config = dict(
    hidden_act='tanh_gelu',
    norm_place='pre',
    bias='all',
    init_std_down=0.00593,
    lr_mult_up=0.639,
    beta2=0.98,
    warmup_steps=298,
    max_seq_len=512,
    dataset='wikipedia_en',
)
MLP neurons of a small language model. Each row is named by its layer, matrix (up: input weights) and neuron, and shows model dimensions 32-287. Each number is 500 + 50 x the weight over its row's rms, rounded and kept within 0 to 999. Numbers have three digits each.
After each neuron's rows, "fires in" lists the words (lower case) most often at its 100 highest values on Wikipedia text that the model never trained on.

L3.up1103:470431519486381522523495482487514478646488527491495544452539459516548432456496470515538482467516405615542619544441498446468515466383442491479513512528456451553505463477568476506480555563534523550518508488448521596451521433593471482508481433474461477455482525530638508535499559504496479564485523485411536438404497474465484483563534506546518512534455567534521503486501503522523490525472488408482493611509503451508521541477572499417508515534551497541602535527473508431449589467491548534501466489432524423483510365428530511520490448386550536508533585487498574458503494388482448521493565561388524436495562521538519491447528471532456424441427511500474438533473443424527420556481608570490471514590481552556515479503512457556491487521483444536491555534509419530607583512502473
fires in: "a", "his", "of", "an", "be", "46607e15"

L3.up2897:496512479427453505473479462512488467576520412450383450502467453451539430529468547465467468538608450531531570567344541501515501458468563573489535527544485572497451506503522438502547521546528601522627531487457474519475465454490438497568460527527449567522355553489541513515502460470458426478565455464410528445388523473481571483494446441495469522531519536519547573490518464526579480553453502511509493525440401614513565486435524467534529469509415563436490542599532552501497489441543602427482499458485525480441580454408486462555466485488515472529580526479533534523493474386547539498455486587523522463471496486415497494545506453468507562402469433532570588453504609433455467495486490598526540418499463577437395571530458409533513477463558447574531405488539534491537464465512488
fires in: "her", "to", "in", "their", "s", "his"

L3.up1326:515492503513579452454503557467516457611513523547469525432520557513517447463616511502579583463578480524481587546466533512404512508557472559511409677494449400481512560562595469571464540522521518491445490604340467478461404489491526459407464501494526520495397583445499463509522480503445526490489541585469486388573526432367476470472529542525462479452570495564493527483462518453547477514542449531490494546508463564483498501551530565485467516451475499410409564556571563481498579457554553491477483481441536515565568411447559477484432467515435529474518531476427474470469442515524513552432467501557454518510436508500461464509454531504526420533477500529561370575519453477518564510488491499513457389480394503548492524506573495505488482560515578503456552551496432508562599461463533
fires in: "with", "due", "as", "under", "were", "of"

L3.up852:548586476414516483580539496509541527481554408543504472492478502434514502532490582462461552532500485544489526584492527464516598546484601478529478532482446458475454532499536416518496626530531534549487536522422445577530440512523435534521402485503437472490444533494517589502455520479419536545549502463447477465479519554391553509556438498627525494539519469405555542552557467467483327511429463565389647512451463553521602557528376519447405440509498492440472483517457566493549530558483463478472550498553551361506535500399550689486534512478534495503527487484466550497457462484483501518513586484561438466452493458491473476481473553456533517532560488522484445507449502497498462507567470442471480422506509444479449418565479496494442441424460578509505482605566524501440403466442501
fires in: "also", "there", "without", "of", "that", "apps"

L3.up1526:517540548497518450536497569558505516573548512463460535528515516538527396519423564443512489496631497493549459487421532564500511539543501521595510482511512441443542567536490469558557620519500548549493514556571424470490508405474512553494555503409501515491431489450455527546532540482444475506514401483401552457520557521480541514471527521560455581560537494398535555527586503455427468524436531473425502502433453540542479424421550462492466425525485479442506471458500473485527434532482497462536483536508487553553538500476538450593486449463467534585511501588546629444543479428491533542486566416433486467487552505475436509531533452490470455490421491530573510546543523491555528493485522505482521446469458416465506581560523432531461551471519473508481374407557484556583466524547565
fires in: "in", "on", "one", "for", "from"

L3.up1661:504535547521506575535503547419456472543567479307509441565479490469568474401579569456432423520636532530564538467499473516515505494570581523442489496521525539401580498530484523501509436463508567584542435413458572470516458409534505549497524630573378555415456515545534482518604429555456457502492401438494485378539468598431521503511522493460348627496502468511556428466515488476528480491472518447580562481477534542555508547551539464519445538526496479504530496558574470520435574462496510510460496473485507515511534460496487506509544468517492493475499584483453530534498436420538562454469481483503594558509558480493455494486501487507421565508464487469464573462487527477501503544489501379368463461562480500432475415574495492528468444467472586425527431505575563518531552449354488
fires in: "to", "s", "lou"

L3.up1972:532589520514473513505586495478442533514618471457571520509594493601493520496487561515528483501513558535522507426497449517508528534559489523521465483538550492379472558367504551626572456474486482569401598469492496550491472429565385469511346436484388404471456547533538491517475550579606590481489440556552408511472533528518439531441481592455515508583505527475501497496435470432511493448436580514365558505410426560512591532394530480523409541472461418552432531540444544553504535569436482465500518435485547498482507433585521435554556451549500469439496487576513547562485415524505499547587474594465495592476548542575451624531451448433522543444521454520477569523482554496542574489470553469531519481509497589587432491491474484529514491379429432504471525540526553449455576388416525
fires in: "one", "that", "and", "in", "to"

L3.up1701:463408540393492423529495472433478454582530514494486487487530562475532467433487445506565458514543445491518551547483514513505546458401510437546593594531476496494562490485470491573563498522539501507419574485484499505397488460544451529495462459450458545482607439432572466540470483537542549554514475521482485509526518445493534585516457445536474545553602466547568472503535444595526357480484442491418504521513474478499505486401503527506460524507525542487490527535483496476465521531465542430452513436457545493474551413500585512506486491443565533646548549445523564551516442444493540443412502481525463521477409524526522521451476381517520555498582497515498430445461540532494490428527516427484421492592472559456468447560474429565636457540518472530426456560514497442530537414529449
fires in: "two", "a", "are", "were"

L3.up3042:454519513488539437508540473501448539539518549462527523524494580474471574452503496425441564543486455495496502557516518468568506540444458549452532503491546566442507451451447422530473425490584477488517560329505482434496543562575482504534450464543472415573494475460538407560517511502567515474500455522562432526415510505505432503492480464506614410418472429515584539508463538498536449459498578500566522542580529594481490514497488528419502368462540462542505481536507490484480526475536439531454659456537546516564459443351512459439490504525473431390471438556448525529586478483469484502476550584582370582499519465552544536438472552511505471563396378510572522476472398566534445490472438450546487498542501565488562554496549496551427493460497555515504561475503541548515541461560567
fires in: "but", "however", "if", "although", "though"

L3.up1254:496509548518542591495473553435526482423515491515508502539533537451466529464532517536505530516469608550461527562446604482530544522528378496597546391593496567528460530445464514467469587464463389474585537582485377509553480466482493475550514412493518545506470555438549530534487420453465401575578403525452570568574536586386446433532511434544419464565464547484471480529421516468448578493443453478437530510519480570509500457485457557469480477519496545414496499477504503550567472522467499548571505464521461560597527461397503525501510502456521446462542461542524546529449513498545434513507513556499549477523485468538416506471541543391475541476542533507524612586399436425567446503473432425516497503544494586413553501522488578538571534420501528547519493555345496492480417588537556
fires in: "of", "s", "the", "at", "1", "in"

L3.up2584:467486654501554471581552493506436504567499479492570404524474526479521468486414606494461483445491485537505476484475463524578573512483511550523562475516478472544543474593557599498511498558493625507594523503458488574473448485527447543384488589530423469499458505420446489491551631417431466500592442397524585470498491580559516450478514512538458523510430428542538542440501523487583457520453523417532554548499457480611497524512487546475444473476518456469525471558449515586509473508482434550568464546477495569540514475461455428445403524438470527566539489502498522470523496492457490446504567469551568442466495504454486467476540411510466489489519472472561527491443532502534486650525595438434389407439535438485443486458516544483480498441517626484491431533526529438509525495533544
fires in: "to", "of", "for", "in", "on"

L3.up320:451516605515472414491567483531500541467517481492557464510498471451583505531380500556484470519514450486457452449450503572527546551450488536530562455465460474484511526537520508476504466478544522453550646522535467487475473526472390547514502545546453537549506600463530521523470511444533535498542500395581505528604476417559476446419549556512509531552497499551479558504414499517532475537398511421473534636491466557463460455565548513450457545516484455481484480545434546564547471513452537530614458477476545593388528470535477469588524549499542551478529494512576505508461470447519503496409574577496560497466556494531467447552528479436543463473445509512519633480473581516493457591464519485576549479451480504473440479398547463614575442496473501498504454516387478472564473557512499
fires in: "national", "to", "world", "of", "for"

L3.up2192:448490554529446554544547497483480536513545416531538516498484472536462560429320508497486441478471479461483411478553537526568650489539565578549510528517488535456465473530540491536535504417567460497418560465489553510476539399533431534539481456508445559484479409517485524510479528483491493465518561472382486501446544524477464599453431465558460520605444453509506496460442518552524578462514500451559508519498535616493559488507524437551530468552447494508503601500576410437581566505557578484445483527533443477473567510391469488558549529589529525478501567448547504602490523413536457354530392476554490450504444565501479459482525508529568517511438511502504600418544529435478501430450525458460467500551412641496427487568534508564590495589533519518467492524463513439511471559551488
fires in: "an", "animated"

L3.up593:496498548452403567506545602553471487510528486442514498587481499581495395468588490582527462611577425542498469446527443546522585548623542506419537481496498487411501432549503507484509462470490553525595431438420528480462494501513448493564532549565397513434410481464519528477529569542489509556475584440489486333449500505438461465560474451509455466448408487567515525513482454408613541471464519503531563497529474469512525531535522502418512474540510541514593475586632533461425430467405552442557507590489542492405549438424510556541544543532508521429515629439561505570485407512540564509395390503576525524597534477457446476471363434519447552495438503477504609474605562435528552591521482473478528505452486549508390488582550439395465462424482485513479472507517508468524543493473576
fires in: "to", "would", "will"

L3.up1317:528486536458542508438542484460508492483550581578428556453511500478473547344453490532498464514527479452447548584557658492551570463426605442586394533537456458451564461580494468546332550526548470510552506503429451482511579466554485398492456576487554485513503462542479465474464528506518461540517588521552428555410532547485491496514476411533478508454494500491563461491475515440501500412524440456548575503480489531530502490479580502412543444526515450471417417571543509550621507468524517501567605512567519501412508547342544502452466488487491591475523500515481504518482417492568417557503562580549521450535539510528524514447454530636523479541430434545490480469543458415496474586541436492514445472573500471463557525518467514538534342470471516486530543488486473517456567502497595
fires in: "is", "also", "a", "was", "first", "born"

L3.up673:472415531456460485504519565460529493533478475483481570428468520472565532495488544551568459541481477532483463438557493512474629521466443541491528576523426440450482472508472515470471552585527414460569459598519506532450414491451404551520507512579467577443495429517508543486471480529521554477539503473518480532571450568495523452437501469449467438604527543472465452471430501474560462513395498495507521523414439535610563469435544491511414510418502486328568513507512555530593608544525540569582344481438548583607498515462476546475513461413465536450469503472568559534562536448503499558539530525505451534582482493456388486568507451453517486554577543559534580559424508425473446524473533582380499437512464475499489469541471487463505453411471510534533464590499500577489465539512555
fires in: "august", "october", "september", "july", "december"

L3.up2867:539573488427490435392547540448417535492536419604535607543549495528569527460448483501440480523514532576473516527490504468417491497452481479538529463477521476446532520448466421425490569535553499576570577380444514559485404441520559471564456504539494535402537550519542566520450535498456415451567505504493415516533544489444460497478450527466587482560438506404528561547360421458562471575494540553464522486526522532532582449579481559457479445561464399457497506528433606629466476427547456495552606467489535441455503391431459509498502512469471467474506588513594611528445442537501459480587499484569540594421562531440431550461473564499387473527438485395482538481549473431528508574416479533488548453545500557522455393527510548461463471517532474579487494423500492444474468482429584
fires in: "that", "later", "then", "also", "the"

L3.up185:527468562545515481546541496501465467415540494478415528515466520489443633549429502417431551461480465501466542529554524478502644471521523555602463554461439516454556476531519516503535479461504504580483425490495449471382523448577399493488488473511527491402544495579522444482498579464369535432576543542478462534505451442443410438551488420602486565430469474506511520557459540477453551490538533455468398521526502508497418452494479461450449500536649475453488507506503487465518526472474490520563471500546552528481490560431585482466447501471494558452522457547496510583512468433600464435472524528533541458517491447354456418501520503495571447516517455469566522492500516496568439621459489512409502520571464492511540557489499555509478549494560570498527551583481403517495410545511554
fires in: "was", "the", "are", "is", "be", "were"

L3.up2773:567400591479581580477518595485514486520490459494427496486578493573557501521420549502564502546481500462464495525537544486494508545414443565370541494494543453508466432490491506476520488520486470495459518505441506472418474547432459532503462428478496445586506463449523460458428524596530512577477451429483428349551472475483491524457486412535411428468491546516507550436462425501496519565520488488495511548550505507544537428416486494430469560463451519487417475407591539489500574510471552462444447490491507558570539532442519516606546463490553531551500543388469495524441468448490507441459488523516514505505432491508479454439454398542556543561492514504533560453576503527479479423567547394516483492495397463565498494462534505425563484533483458486365470434449506536622501488484567
fires in: "an", "two"

L3.up2608:530441557422478517481544448502457504474564511461612595512466511566434466406525480528423429533556497518530510543498526544444487590434529591530554486539517483415510523505468559481468522517530430524627517537533503448482527485509447491521489462587529466463541540540554560505503435541454505508527496545461471442584500509507478492431463454665438481478450520474470523499476447499534415451476480488457521503501488613500517522516531400482404499478530435541533592600503536559474535552409491477541573501477491555535572545498526462564464581528425451519507460530489571578456419417494559444483490436536521572505378481518392405529532480460559512457616427525569520460463537489466540488338520488440424444497344451482516437581506513455446503373551519492537430557445494480461472477480556
fires in: "8", "9", "90", "80"

L3.up1700:502555578465545516524537563486526498467546448466498511474526446447504426447498510504416485492482439562460573490422447513492515443482484615470535441523486494436485567405461520559518502563495574504585538462564477477564497485471556504477483529536448546433555543426559550514554391558446418547498505427484476569619453525483435485475507473470470556547478519538546546463447429458538526533395534454490481499479505513503540514521477546530448407566530505542504572497456491462414538542370496368476519447369563514443520522450505400489598553481555534572558444496557519430523540484501479436490520451537491583581452450563475523475507507566472523420458534481400528512429446496611488498536481480455402497552532516554484477530555502418519475510466528536510490521575592455522555492582536
fires in: "after", "to", "before", "following"

L3.up1510:544511563479539510571511523463482450616550452493603571464591458530489427504487482551508512471473502448464528482433485468548439550417517442476414523501448457557550545548480512458528462539534517539510538521476587573521548436479470510435499612462462422482516487505521531443576560419538539620490404338410491600457476486499584555499546558471544517483531503468507475548457486474517509477453549478508523535533466540459448451491507550510509537529550490532541501466542494527450537470449471479478534528534432489496504557523632527471552460424521461555510587485544508508544467435466424520547502433448483559583441434456512551588530522512474384467495486509536486606475411452515579486475515555490539464528480433438462438453434572514454455496486525570527523535572505517496560465364580
fires in: "of", "as", "including", "in", "from", "include"

L3.up2778:526475516468477486491535496504448478424460500349467533469575484439493486469485426487490464544513500492494523525516534511467586497519467542509493511488397545510504569497464565448488585513573532559528513456490473590508532549493471570442526530417451514495498465525517568473445524591615461522459504452378456442489588508458561499506477488462464513460578551539542472447521497495595548565410532402471528587594476581412416480528588458442564588530482481483524495481424532578389480598427506526469542560456480504582602488499534483567486598459517485516532588450634600504589396519509445405557476559567533506569417454479499519536617402509517423488448415438493583566522488443496598562551584568475470407387466428490522438515525520464459542421515542541499429541525542429458543400484542
fires in: "over", "under", "of", "back", "takeover"

L3.up1483:445587436402510517468507489486502512516533467400457596403409456537495505436475543549527505464473448500490464517531597587450563543530475485527556483542498400502463547423540484433432494588503476489503505439499530506498400512447627464546466559501480606490420494453473528505462446529555504471531459513596495401525517455597454517503450522489478589500549507543438653468500459568479475487502494474406514508532406537478469485450510561510423510527423504496462505522409494525499436484413607472475418491485451486509582473484443488527542463524458443520484552487561596558438488571511394498528527532510514570628461400493466538548480479441446432441549539496527515495517401481541511508497479555524485479585445617543506420528553547519529591578489537570518459501516496469584452531484423
fires in: "of", "to", "as"

L3.up1652:544423551494434429462450562462522506583490515585434507502581556520578485498595535546489499457555477504486556420564561509512508565484392489408490545557517410500515436554470483524461489608551531476484442499559437474468511506513557491572480570570505460607483458447511445502554490493529553474549549498447508595525568529433459508502520447529413535509515511475597512453385417429469496514445601559430526453507472561485529424477581496495480488511547417441443487458528492551481487449458456500451492579464457492570563525520642442609533442357461598487490501595478497402557415464541563535464577502494481547456490484523438433543524492481505422472538434436550421557480464454533573440596440527483442506573491522541542502585435512515498408453489545440549429635536534513504523481474563
fires in: "january", "august", "december", "november", "history", "george"

L3.up370:415569506439483480503514436575479486438527530538563482467540483429476413528420518589538501534490443487458532499536527637514547555505457509632464517493497489522511491470460442517510527558558513630599520456457529493480482477507454552483534530565479411495445535454564463480539592493483420540559518454514479438450521598473435571441468511511582526504540509562442519484454474543479492486437440539484547556547481537482446427429568537476419487486558469533506383593505528530523504628410597554490498499573470430460486435520554508549523469447563522499477533461512574443558417480437378524508515641479539396588453446571475455537535477453529449520476440544524542567633450516488491417544504506495530513514490418504461484541525535616494452421477478441538438569519496511502477560487548
fires in: "as", "asner", "aslan", "become", "became"

L3.up2206:454528479495507426484536471550492532476534454474578539619506514575436573431502592594464398517466530490416498477598514467475519530569561445459564532568526488557535451544532468480451496448521487544559472383539441493504522494539505563501453633548504470494426502479562414477542488479463589596493486422550451518510574559488395430422503563546413505407481467556445578451468432465463503507477593547496521370471406484545448578550507505526484485517482475500486518506500483476545459482489508373481479566453470542488520571395593453555552542504494528586527525532484480522553452476523412470534577565546474627556548500562466463446382434582472574459518486535424495410413511532505453546548472402428498483573479496520593505517420522499565432403523577497440458452428446435528516475477517
fires in: "of", "history", "that", "under", "to", "however"

L3.up1283:527501448628533461561501472497569506545537567520536478415551479551524557477568442584460491585499508570485503521528584413620519474475461543474438511569438559488523487533541476431479508407527546606529508471490497601531563474442513504455494542489504533528407465462574450545505495519559548546533462497466531669502478477436517568484542371485486486488477474504498456467452542533582488499523582487494460565492484604447567507550551564511514450496576506480549477592589473505583525416416497556558544469555419419498587507479566439444494465565495509458568483523592529491508495473589481515443521478503438519391402472562517445439427441515452457515463411541495454533562450538413441493421492469450497524567452500405499457545451511421444467428488379478478501436391531433491395458519557
fires in: "in"

L3.up1633:353550555392424434511601523433472523505514478562503435504546499468642490444439530423508550513527493519436593466509509520488413544500478404460480532473522605548517547435535513466495499513568482482543443450483530521479531416514447490430460528427483581474589409506455427522604517463519413506519461544504424531538448486489506432534496457454410509524549582533487515556515499573547436532503474518483476575526445542467396484496581546463464502542478516522560555509530452452468467563492554374414502452521506541472519461415480458450463497599570417516537586419539575468421470426513447498472519566509456616544568495519548510510516458490475546547526491453466579426554429514571555521545484513486361473554435590504492481490439518511506442439499486508465490431435504521539553560489562
fires in: "his", "her"

L3.up2381:487456558459468477503542521538373445485435485423534477601440509507520473485482476538637483431523491538441526456502545487491528516422407614549609545587416495487475489584465621469553564498508550528471469459375526514504494453497460503476481455441610555467533446493509390542579505517563506542482486451481404401610422503496504518451475534425397455521487374548562542470510506534441476472432424451576492490544516587499394498488511478445421443565482507485535543485510492585494480488463507447580444560551482457588550464494419493546479468520588525505507472550414492536496499499479450336527570584573515449464384466500554395448558443472457464537486503507477539557500557472484509481509551486458465446587490478383465477448601519532610504431520426503586467545588504468576463478507457
fires in: "of", "the", "from", "for", "with", "in"

L3.up2357:429533502551535425501417524479486482462615493558489484515408556458512523474413508462548493446476524525506492397516529509443566444554534600606495590494495498458511404509473572603479603484470518514543571525453459523472492442460500437460402464514511534495558501459462498548507461506461554572473539571504538471482455544555469499417484464470554408552523530473435479477518438477495499565453502487524539522554475468513516570553449532485486520504459489519442503524527504523496432474487479514592418451503505494497514386426461552552562507481612517511505498606472505430529501556494506412558404497594616457453578484488457461516529497559433507541415553440456430521535521499435513520470508505457469463565533497352431524486541487474451531554448492466479481470523613394499493440520513
fires in: "of", "and", "the", "for", "a"

L3.up2654:450562564480511442555529434496532503484554432555506516504489464553488473481495523509569539515592496484441559551425570523598438525493521535509418502455463444556585570492546504597551589508566560515502470505505431481485351426417590463513556512515490444517469566467445436487551581502502454535517491419521452454436465549483535406432568500498450566428410534429461603510541511473425503454520599441503524539506459512549526491451483573508517437534486511448506450547416539477504513558480544498579442550565513518573489559568535499543466498469520525490475574546473503447497498535378442505563601518573511595445564449477518559504496528582464419456478506555577506467519482478486517499505464485505473480511520525591493461524451502345444484631511534533532474504493491477514487458508557
fires in: "is", "part", "season", "was", "leg"

L3.up972:459496526483455520517467439494502426546524473448510478418441476575552525527537429472552498518535578489403478562484472468497493515556503467606497474524542495499586498461450591477455536545454523532505522575445446586515528478616530477454493423457432507567541505573500402532421510445473507529471454425423510440424525535530479466536506473530460485476507554500583531596538542516565486419490500544448536496564488435429466537433467548452565540530514503532435514491524524467480504560443471464512475617490509514579522525557585521508485439506537572492473583555460528525608482489448435537551492427456503370543396520439486493462484559418548475489447449511499510554551503490517469506525482601541484410525533538523411471532544508499498534548506488493581444510510502386524485335502567
fires in: "of", "under", "at", "grand", "where"

L3.up2366:458505541530576533502550557490545472458574482474480462459508452417531487497526419439552470559534560582423522529459504456454562476555471429623552438523472552484495579512475473463430626446481521550573573522527455533508485472466487527503435523516522565490351507515465507490496523433487465498608551564582549494539541553445607417481474556548481598549459508506508542545474599490444417339448488547384609505462518578490481528421468527467533464499524407460527518535557485488571379499484553534512563402521486468491532544479517577529464441553553382590532463474471518443447470448480522568559544568506454427548529528542491547532502459509510469464536531537516574525510335482580460578474442535421411476432603567502516482497477523494509547470508498538484448514487442528458440451520592
fires in: "at", "code", "played", "along", "in", "she"

L3.up908:452511530459498541431445441529469484492472376475474571550577348530515359482574477470499428523522441518535527530397515502386569453531460560584562479507465572473521549490510475559455558480445540522568555418403468535492411459471475522471520454555568584451469476492429558390499486570472483512546510584474513448442571459499528403463510568550510619522583413510536512502498415510520491542490556486394583570506467508373499533444391528458464474551396475476451521514572517509520559430519534473538448536442453538464522403366425464638490529579475503568557516520490531501478493498512455462533453533561493508641484496456446564515418509530439527453488422533463512497464556516485467447518514547432523544541520504427471546511540440557523447506453438541449473485567504530527503585513483
fires in: "to", "of", "from", "a"

L3.up984:389531530475509495451549389489527521471493524472459533616556497465453498321543574490487475509550518456462485508444522576556551416467534503507535571538498524485513485585480566538461582514539466546627538363451519481506447473513542478536550635541495501514441577516478479492513514615432567530552564407566569500459511435474409514519422582501432477359454503501535462420394474442468521495496466489507516495537453561486323522456526608465534412487569469535497482459463573506552578512529554481451543470472554533552484455440488438529527506550510583485492489444391475470383492491492463457492534588479492471516560492468490521542551514595512559418457580492446540512538484519516483499529416474474520438520469532510621608476455526425515458544511530584405494419476513550520469548496534
fires in: "when", "while", "if", "because", "but"

L3.up2890:527582536426566499497508459474538569485667489504548476492438492462567529469592614566522484502447511529442567453512497553450580503483481570494475527580501429533478539512581513464493515494501535420584539544560523478562469443469555512526581496518520577545493557508622552511480577568572494526522515521471465381542584592468498550474465524475464517475518523468410453507500506497466438486450466486506533542447506583538376565509543537595485548470482516584460520579485535490423481443527534513513462560485575507492585464483537627539535505470483542464567527477505505414476511527421428384456578547387396589438513474530453549484568488505447515458509449496528499520545519478485449534519445451416523449548473438483478488462552568448415424525469594538476484442535432581548431576481487
fires in: "from", "on", "using", "like", "born", "of"

L3.up1256:497483475462535482418568473424433499521533460551547515508541485462531446497547464491488499478561480539468580540454519483516543432464493461477549464411496490452454582462527470511482570557529565466472590470495589518542426486563604516475511470446529524568436532525470444537479567478586492506406508476541564484445552474486578541527536471487523512520524576566500398489504482544549501489532474458404502552555440465473425425520578591526474525539481425388491507548436538529388572503538548512536523451497513455542474490456454541569516465541479628560557562489499560508534496444463435592509556509525459488449549451452553444555564435522373454464516516558473502449542511495439539510578580522468466481487439455525517495438441467473511500579470478538539514503574501517457508553492515
fires in: "a"

L3.up1285:577608540481512538556484528527469457474548504488634492596423471436567507498549578499447504475557453514490480436474478553583575532490514609492497419529531450508556437415498560519480523526540492489549472529513531607519507463483461568512485510479471584428383558499548491519530624472397569557554429523603428487490463563483391484425430541508458492548529367556497548424491457528486476388383441480476508534525459440573509516506448505407444405517498444495439526550495574444501564522466484489469531433521573441530598584492522514478521462503458561441513447534498533545571501539566489467507525481406545513521454464522472523352536406522401500435466461473442462526465485514575334559428499573462464522614484604494391518479522574440516432503461512523503470501526485436505521546498472
fires in: "in", "to", "that", "by", "for"

L3.up1199:423423584492482446525604461437468471505463519522528478550541516527520576458424507449555522505594528516489485592523503453489522597472538557488455501589480504480523553592446556470561541582510439507470482467412493543493515484525446591494413462455464416498446436491515464532464534542603459530544489401477441505432477434423479504460443495431428496509558532538536536519571564427512569456469571428540524522528471540529550519489496482324512426413493515447519438552562514481561443532487557507598495493502444489447530515527540427563494542534520520397592569555613505555588471500530429445481540479589460592499480474473516458487462496521434553482512485596518528510553421521524509414540436481523556483571440527446467420446470525510560425374488364503466516502576563525542500451551512
fires in: "an", "in", "too", "directly"

L3.up2232:512555518485527479488512557479536532486562463535533434491378519474582498509409596569576528561592477498492536577521499506451505531433565518554541531449448518417458625472478522549539532567555484492548495464629515501566492463573536528514415526541477615511472492503568508447516473494501577484544503503561433452583542583504508462515524467525475540565510518389444576448419426484434407406482513497476591492410496491561452538390517511514566492504381462505417509518545570532510474486464492468477471452439510509494525465536520597458465415462426413562575462508488541521491486477543502497490503477495519551501556495552489553579495497474449524492493527529472473466436440529502430458511404498446543439586436527484503524454506540595564566452532541487545500453520561464559480468390492
fires in: "of", "which", "for", "in", "on"

L3.up1791:505552532402517510499529496513489452541582527541517436497488403582454400491461565447464452543488468547472436453533475474551484492489487536622425541468443501451554509492552540560497528488520583553476428475454346581484504459492471487398493482444527543488441425510505491450449527469488478562460519525409552513377573481441458495577533583535528530490472579530578528493550528566489584486505448362468543530513436468463417538462437478534508502513497587497545520511467625508417501442482528540476593527503530513472492461509523494459586487438616532539566511522467553440555532427527407489567491512546571483552411438473570371516462405424550534495474487559481561472529546511454418468488575491512461489494549499440530491446496434508501527491446425535508494465549480481522547529511418
fires in: "of", "the", "children", "a", "it"

L3.up438:463557574477552526479549478537473489519520481611605500500497432481515449474506464499454452525456438483496487460496515561439511562594533525459531460526496470457459502417454551576484451537577522578491461455498543447470559487494506506421517407482462457479474491440577532432544396446408518508599494485460428474505493548515540483427497437558486478488549534443528489572465490470525386421480516540506549496412441531543565467527493445362452446496561467480485538524485568604484516584420492470506577465400444489551529413544497493541499548448499443539493480507521553536551494425514516518462425551487481664542460469508516516575467473458456466487526493580457440436472498547564487454417497605456490532539395525557572516594600477402479442505513527529517499499480382466529443531405494
fires in: "9", "8", "other", "6", "season"

L3.up1703:484522588557490452510432495539459466479479526496524489492500531446533442487417445609472522528484420492472589550444495521548547435504496479596550568473372496427492510537476450511557541437455512476575446528450458467477552467523412436489545450527510443477564571588524443573499602523551485504511483503399515575484517478459458559405493500446442443453508585549503523418440468470549458449476367436428571455511501408533460502504526667526507566538550436560450515453520519472411454433541488377639514468523552608475485507414506502503510537486543590467480524523457465457357495492566575529526419530561460483583393507492539417515457498528614533539480523472409505573540453569479530431564535447519482479551518433513552525494492526484594456529462492469470511477541488488551534471514562
fires in: "white", "black", "tokyo", "blue", "red", "goldberg"

L3.up2673:394508617523516424525440390529525504531554416516450420502567466539521446587467428512503484458461518521479582543466482553472500470484489526498435469564469474549652479519506548467520557579484514536550527479506422620497444486528481548497432499540506477543525446541508426510487535422497475543558445418482485477443479489527518430510503489459479615506578437530464445445507492574445552435485485506485523479501519484462440521470420515512413555498514467430501472515528530475479473571465532409540469506499418513429463482540586528600585466518477535466493574464535479457542528479440556520504441517450496451430567545480575487449542464496476507532445469442498476575490466456552411542534538567430543470597525546538460425507509526488452469574477526441389488436487523362565485514474498
fires in: "as", "to", "is"

L3.up1909:485508641409381538564538475518412449490575403498548564548499490454585481430554561515530472496521470542490473514493429469500473568481443563480365491582484484425465599505605451586418543539477542571588578434441564606507472412529540449458507512419597558357383537522628476521465480491550457456544449494545381417439482481467522498554478447516513466505516486534579540470456530486458501514503502510425508488468468546588543576496504508443481497500488353480454494539550584481452509463513534433538559557480573409494535401512585522466539565455506519475512518468575513479521502535594539468549512548492548494492516494477449445401569570468388408517483494457380449550438527540523443500470554552505513307544481469451426521499446512507484483482427562519526434542519507434501546439429645
fires in: "by", "to", "of", "for"

L3.up769:506503500405403490484604561542517459473503455517477520544492465452537414400551610460474514511541549562506472590481491570545518437518433498413486586508511413470475488431478504529499523456551568474616462472488498462478523440501569442443601577448481542551465515455466401539528472543388545449491490488554515535548480476425484447460431497435509504443442481399464594449588453437442512525461467537467481511516511534521499510444528618543460467557556481520510485554539587558557584493497524467465558538569539463532442477386496456460510472592475606497522581533503522439475379502590536449463482532567524488529512506537507538429519570554502387429510423540551496383484526506541493470468526440507439449498468475494535509578535535393490469480531492573484470545435496479481481500325590
fires in: "to", "not", "after", "died", "had", "never"